config.yaml
n_layer: 10
activation: "gelu"
init_std_o: 0.0
schedule: "cos"
train_tokens: 922100000
MLP neurons of a small language model. Each row is named by its layer, matrix (up: input weights) and neuron, and shows model dimensions 192-447. Each number is 128 + 32 x the weight over its row's rms, rounded and kept within 0 to 255. Numbers have three digits each.
After each neuron's rows, "fires after" lists the tokens most often just before its 100 highest values on Wikipedia text that the model never trained on.

L6.up1586:150122144152134158096181090150159100127125166167128129116129176084135129113139159154060142156050126152167124092157068160180145119111161160130122101142153097172096138114159162109141168153122113052174143131121104055110129078161135037154097102145152154125153121125124140125048115146150089093086161119138161165132106149134082081178110105176130193165126068147162095086107095184152117197098121180086086106153149114096098095109099150121120121113122144136099094122083100066128225092121178149114138088183107193146115129131112167189161129129164115110110053053061149104138094180070104151146102148074142130157127120113152141080091136171135175173185169137146118148126111109141119162133086139105122128161070076134137121106162128154111146153107103184110159134130111150150111112114113
fires after: " the", " The", "3", "2", "|", "7"

L6.up2307:166157113062080115119126178076123148150120115152139129149137144117163119097145109106152170138111108115192128135149119144180128182135133138117185098122082147148118089141094080127157120095211099068110155134143116117054136074117132091099161109087173151143157106167111159129175115147116117127130122135113143127171137126128117121159113125103125137121126132141118123174135150098110142149111127136116177132162109141140126142121119107136160106110117161153102123159138074124132146148148186106162160156177100117144162100166150144229107129116121212150136137171088129112124116130132130126127107100162084099156119124104115139066110187147119133117109054093180106169128070162173121080091155066179092117195202170081078120049132135106134175146162148110173115190166113056115174110125094
fires after: " |", " ", "|", " ("

L6.up2766:152075120097119127139082153088112118135131148196141124117140116119115110136146130139139080071127101151107130141176081129170183110134176112135137105130124165128175137125107062103129123175116142091156142106129169076083143141150162173193114125050108105100124146126083131111104085158139162146101160096138164154153097161085108192138122118154146112145141092138149096073186147152128187123066084179151127115100114132160168197139138158175060083094086112156170140128142136127133143080061199114141209205095163124111129163081145148072126104137090141141183137097138154118146118175152125167131117049191112118103149150154099173164072079136132099154145077131129155179145094229071177134091141121098158145122125115140055170125147109137109141153177198100136167186124151129126151140150175
fires after: " the", ",", " |", " U", " and"

L6.up1346:198142127080175113114157123121128088073179147119109175089067155070106159103145113083144162187096108162111143139094116143142174193165105129151118165121142097113091189129118131132171143127124083136116148190116145155084128101125118144136172143104153139145171140158144117054158147119116119134135142082139059147131113104135136089099029133112103127155065091113111153111117163101081115122154147165124149084099156170093099153106100173110144099096148096124134201133133105111084159108093175182114127155105157157157097153136169120154163109121135149051093122118106140162166205155109116130116114125147122138207097165112126117129122157152159101141122115136147098186120151094163208148184152175103124109109123128118188151185105170106090109144151165155087117162111131155172193095134154
fires after: " |", " ", "|", "\n", "frac", ":"

L6.up556:139134131110098146146112124134093145135134151104113201087089153112105129165190137076156174177033128136061084140092149161123131137119175116145159122142111094087149141053120181079095138112126142080119107155119152143105131178154165135166180112147114147094127106139132095172134118178120124147158162151088099138077085184139178083117121132159117086114139098108126071132114120139136125158137152188130172149064099110187154170096113191155083157135103137151112105135111095089071188120117119093106233116133124113132079216187103151128109096129135165134145093132109093097060137153137210111096123141128204081192136160094116152160101154175072077126133125111113148145147121138160103051138157128123131129089110135154130146115129099105134091113128158154141098142138174184138163124156056
fires after: " |", "Chinese", ":"

L6.up1969:101093057117097128132156137118117114147133113096125144130097145142184101160210140122120188110149120136111144158149127148162128182086120138095100201167099102165128119112122168146163074047189094150134140080141160147127122123119133156107129121137126149175115107174152131107150104170161099111100203081105118146101133172086178150159083139080165143083130124107151082130136132088059144158159120148082060139138109164168141119075097090145103149071101132146089160205149144169114165112110104108101137101144161149088120162150138163164159087107108159117116143150206146081130138133107191119148150139160165138150142112066085145163099131160101107053098109167135082194111139208170096135137090136169168128164161126162164130134142137117134150127131132096159147124107124074174158135116088
fires after: "\n", " ", "0", "5", "4", "′"

L6.up2049:129097092160191100103160146116120153183138091115071212130136143179114091170127100139126169111153175153101167115112182102177086127172127136153108139177136141156112073125155152111089108115183140176125064074099093116089169161108155214100081104153139135134127153138073113122133091141095066096095138088166080141141136173118188124145164122132163136073101162158089089096114174125132161095171090135171108129097133144154136124159127144143120120120153098100146149105123063203088141120075132094147172121128153124177171014099088177131152142178092190085089123098108155131062091140147116106139115156121117129147133136074119147150156141146155122122064115143098164114142143151139185181104139151088146117092166170112146127053094191083131133125094082127121139132104166120121128133136144
fires after: " the", " a", "-", " At", " at", "0"

L6.up1990:079146114064127061135129127164101127053120086160136175089083176089118130103195185099110125113043203121072134050150101157119121135151135189136152102127118144095133110127138079186138102161159118181125118149133094098103090135139171118156118141148123159128140089126115201145111134148156110140132149060154135136117116157110157105103107123074031124200141134059142124087098127208162136130113200174135151184095136121120130107080128098191111113120101117093081133142105173131105121122179064216089201129159146102087126137131185159153143147128096165117111082119092159107158169103099201159121107060174115064124126073086120137094134102194158095118098170125132118158124104109132137127092128133149131046157126136131096209094169145156128118138151134097107132129152077112165138132110148
fires after: " ", " |", "1", "2"

L6.up1831:157132113079101111068166121134134160146133163100138123155098147120082119112185155137110157157118109142061174054126118073138130155154195131093102097100112133183088139120065124122112099173118090085124139101148125188107189113129117125068163164134141122158168102135084149122165087108109077127196199139184154114133101139111152133204091146119074145128130103148164119120132125109142096164100119111107146154112156178106153157038098142185105123171112122130098146150122136102143183104071122100092156138137108142141145112110120110138150124097090189136129148080127165108101104141133060110112093127113082131186151173127008040118119077163150114132116134097179156098145114102178169103125148146072110095089133152179149134140177105082161111140150095105137158124093156116201084098149106
fires after: " ", ".", " (", "0", " |"

L6.up2144:122104093125138122139138077142107173115141128188149128154075125058144122142147239146090127108178169118094117105139088106123123116123133157183156095141110095155151143119142160159158122147167115157077119186171171063084170066116146127128013066159142133123109108110124104172098111118136140147147132058128115156140107104056151112120068187101146114198175101127153194118128156069133159106103059155113135099175151141074144115109133081167143117092117172132128183157145137106113140123095143134132137124091118182146112139100082153213166141145125101124107116119129063125091127173071138120185158176070118131121177174110153098098060136152166127132090185152159153155142174119121137139164121116140132080187159119134169131173132107096095144160181102103106097100109104156145165165147179
fires after: " ", "2", "3", " in", "6", "–"

L6.up790:085097098155109095081140108112148094139129158160084108152128139200145056143163159147128106167096118074142161128190078106166166173082127099113087145169091117126063123135120071132170132137222164140110158118126123129129086140147135134169088155091104114179172137076122164157158106081145121124091163135124176120196155186152110094198145129070151091103196106152104157073207161125127147108184106123111126104089094144132123102122089144159132132099083159141089071102132123180152128134106133107123145120174116171103081168112149136172116103113063122108135140144153051086133147149109153140119088122138139132145176087106141131142140122119129182066159097129142084131155115171112118097158097124167202124116129102171143165149129120128124143095121105087149142181178143096135132113207114
fires after: " ", "\n", "1", "4"

L6.up2007:139131134156118133122118122089042114055114125137122138107134172115145127089205106085105112149112175136111132127173079088162166123126134119164117110155094172125154136131142137112115077155187176149094093094094096113116142169099143081150082106074112135127109133100100138162165101142157088153158163125188107107109184100161098144144087190138118122154135099125103100092164150088159179107103105138121121093115155193150146153184129158130105178082126096167121153211173119136101150163119147129157118084143122148108133107124094138168109168129176070194102131138165075139188122143121166108208149118149148126109141149088155127125141124195111188141115178158163153176106110113077127198136121162120133071147113156152110141116176187158092119164132088148176106146084132144191095129181134
fires after: "2", "1", " ", " on", " of"

L6.up1319:148100114105113101112116116080130131168099151132113140160135179168104084127142135094107147185135150139093099139091070118171121105144122180078117130120130105142151136132091112153148188173163144130124129099105046128099115132062109132196135083101088107126129113146113137104118088121119141116106143102157139114119178157164177094100087142102135142084156169120155127132132105140111075137175092112137102160167092138168119130181119140174116060136107151131118176158138101168186113131156079144149142100157155174127134150101180148117101083110096094097078075105128043153132109162116139125132128130111132184102145149145107099116126171147188101048151123137129070137085155151142134137100135076169154136133129151130115070103138152082127158165127052088156180152165123140139122154082149
fires after: " ", "\n", "°", "Part", "′", "0"

L6.up85:113105162173146109168106133168088083087142128167136118160144121129121138126138115104108122090129116153182078066101153165133127135121129158176135090119057021157142162130126092175131096158127125101194146137118170130112116096119163110117125132061103141116109076112158142113121164171158109162134131127148089130083125119145110154149155119126123110104178127107085087134128093039135136179112129125142079154038078099149182146120082144108150134109121116128178122138089097178143164197156085166153138127074135135127086080149132180152150172136112125122138164152081146133117134085144074130115112116109156105130026172153095146174077186073149100172160125143141122213073101115091106165088166143191156094149185132095103172144095156149205130131176118138113135102123152136149125128148102
fires after: " ", " (", ",", "7", "1"

L6.up2641:167141161087087138130155119132078090119089190124118106102117092109115099085157146041109139167098138155113137133106096174115184137143097071089087120142131120138100133140125152162099154091148121145150132171145103160155147119176156133098181152143143123068190142171091102170081079085114069130132161119140085127135146140104102106089129117141103183148111114142129090081093098130093108143146146149062101105109146142094169138124160184160090107134131103104143114149096109080094194121078160125108162152125096118090125107101109121127121169095165138076094199128114104117123093137123122129082131152089114140160137105145145104136114173140146115037106137120154121196119168136130149098124122115128110124116152183140182166150081127088131153126159171122141104162073097185129127095172106
fires after: " ", ".", ":", "ome", "_\\"

L6.up2985:109122143152128159096121130158085098104136121116072121083118148134171055172157137090163116113142138216053087079118160118138117105047119130146153070147140139171062141075111107164101134166140145138167137143120111127095146097122091134115164147149185136148133106117160098163083111159100101087196149132152100093193171131111153161189132107114072171176154149143122133175159092107121153132066127198115157125155176109169047156150115180158155056107054117155085178137073144128187189124067106107183103085138180125155120111177141110149144158116074105097108104151141140117140184107120063135110165076102101167126099131174088044090079110109104118122097089120111202068111112137104105100137136116128201098179117207173139128065103178149147130119115166138110089095080148125155082143136145
fires after: " ", " of", "\n", " |"

L6.up2243:190082160133078117072128115120130136140139130178108139147135125137138122132146109053111154151154106158132104159126154128133075143094118045151139069080140094134119136195084115108080127153150124135142139076113123126062157142196105122142125127146082126094152131120151101129168112156124133122154143115112121158147123132109095119110127157114139075078068069132101099117182088133106179134081133234072104126164096159133136112167171107095113074116137133147173136109131103144078150115052164140171066152070154088149176149108146149152124153117165172139124114150097182154098160165176152141075118126146110155149075122129166079206121150100133133116107142144151133142155133143154185151117132120140094083130129185139100126102204188103191157107144100165121117140136128081155074064114165
fires after: " |", "-", "|", " United", " the"

L6.up2952:178099145118126166131125166117080131120159167105086134146152196144124128145108150113105161139098178141085110078084112111173153147165129127162061117126095106078142172098133137129101116119127124118130106118165139171106119108201136131163166107068106149102116141116107160186160149113154164125106176137190085094090169140205140056127170170073132108157124155142080168101109088096094122120148182142070114137131110154138153159100157157175115133135127125148156119173157134118195089075142145135120110123188094124075090150165136136142121102180075088160089097118116000089060080176160104182139122112119141061102184125096151103117105108139103139056124104147126118136106149203104134174145103148085088133076093091098094110095123187079135046093169084125079174210082085190081085163120125
fires after: " ", "9", "0", "–", " +", ":"

L6.up2516:149115118110139084088125170127137130204130099196078090152129109111180187114091157116120138132159102186132136111114141158118107132058114110151155103201097094148156152097097127135143155102150142149174068105181094167097089166109159169109114130086123150166140068191082178096117146085153141142165134107163141090112219173090099158140154068184110134103093132133158151099164155134132129119053102175121062128106153153081170097080083112146054134170128101151148128148108074136160159140150094186123188135132169112032096115133114117119121137148085095093140177089080150168129156156116141164114171128079128155230082190040148065159158172124144110125175203144133120141048164112142124114128117127158150126089188091125143105135125142073143116090079116118087173154127119212151155119132123
fires after: " ", "–", ",", " –"

L6.up1640:104132110108188161138130147129140166111108171114113148154135181107121114141100050126173116104114038146154094099150163096136137145096114161126182106095160064176119119106139160140104102103116105134109205098170141049128149100080085079154120114097152153107130113059160132147150087142110115119090135147156138161132127173175071094147145156122081126167152081113086178154132196144103116109174124149113112124170111116123109118116151142103116059106142144122089093113079109088161118096079172069128136110175138144129122111127055144150090150156116137158153120121134125119128167177154098123154153093163178153144047182172140152152144155168126161108125112129170141173081156121110134147160109120078187102112081176115079204100122132094191100064127101183091146141116129097110118146144120
fires after: " the", " United", " The", " by", ","

L6.up1414:150185124103139107088107090167139152152117127145086123149129135112124174087104161118159109212071179158099089120124131123099085076069108157180119068157120077119122162126114102154138125137149130117151153084149120181059102132165108100156139149137188107161156060127084139146115076127170146171112076104089121146097171127120105143171065076147128120142097089111164115072119163142111127157106139109145079209169159118117147113176143103124114071125155127164128145168157110100148183149089059153151163099125117081107123113135136126114168161102125137129142102146113145110147124126117119130093125083047112087131168181112135145147168135094118102066145160103130177189132113118150150174192147117130160122133138100130159165133137090078112073107107072130068114101027148151167101152147137
fires after: " ", "\n", " \"", " +", " as", "|"

L6.up1575:114124139116151127113132092141067070148169137143066135230192077108129065110137093100077179141121130154090113127170086121129100127089135150107160092173100103167176151128098133212120175131163147133139148127144141077066078105120103117112092115150129149146183088189127189152126119127104134102118055079084132081094187156102119159090149116117152126159153077132172140118123106132113108121183172108094107160096155104184094135133113119097124128111147116172151130165139111163115103128100092119129123120111128155128136169159092070143141114180121110134093123136150134118189099151078098109139173173142138154135136172111068130119148171116145122068150180107096098164079180193061112109103121166162128056136127129130103158162113095095175131085122121131107146077138140124159110072130150
fires after: " ", "\n", "–", "0", "1", "°"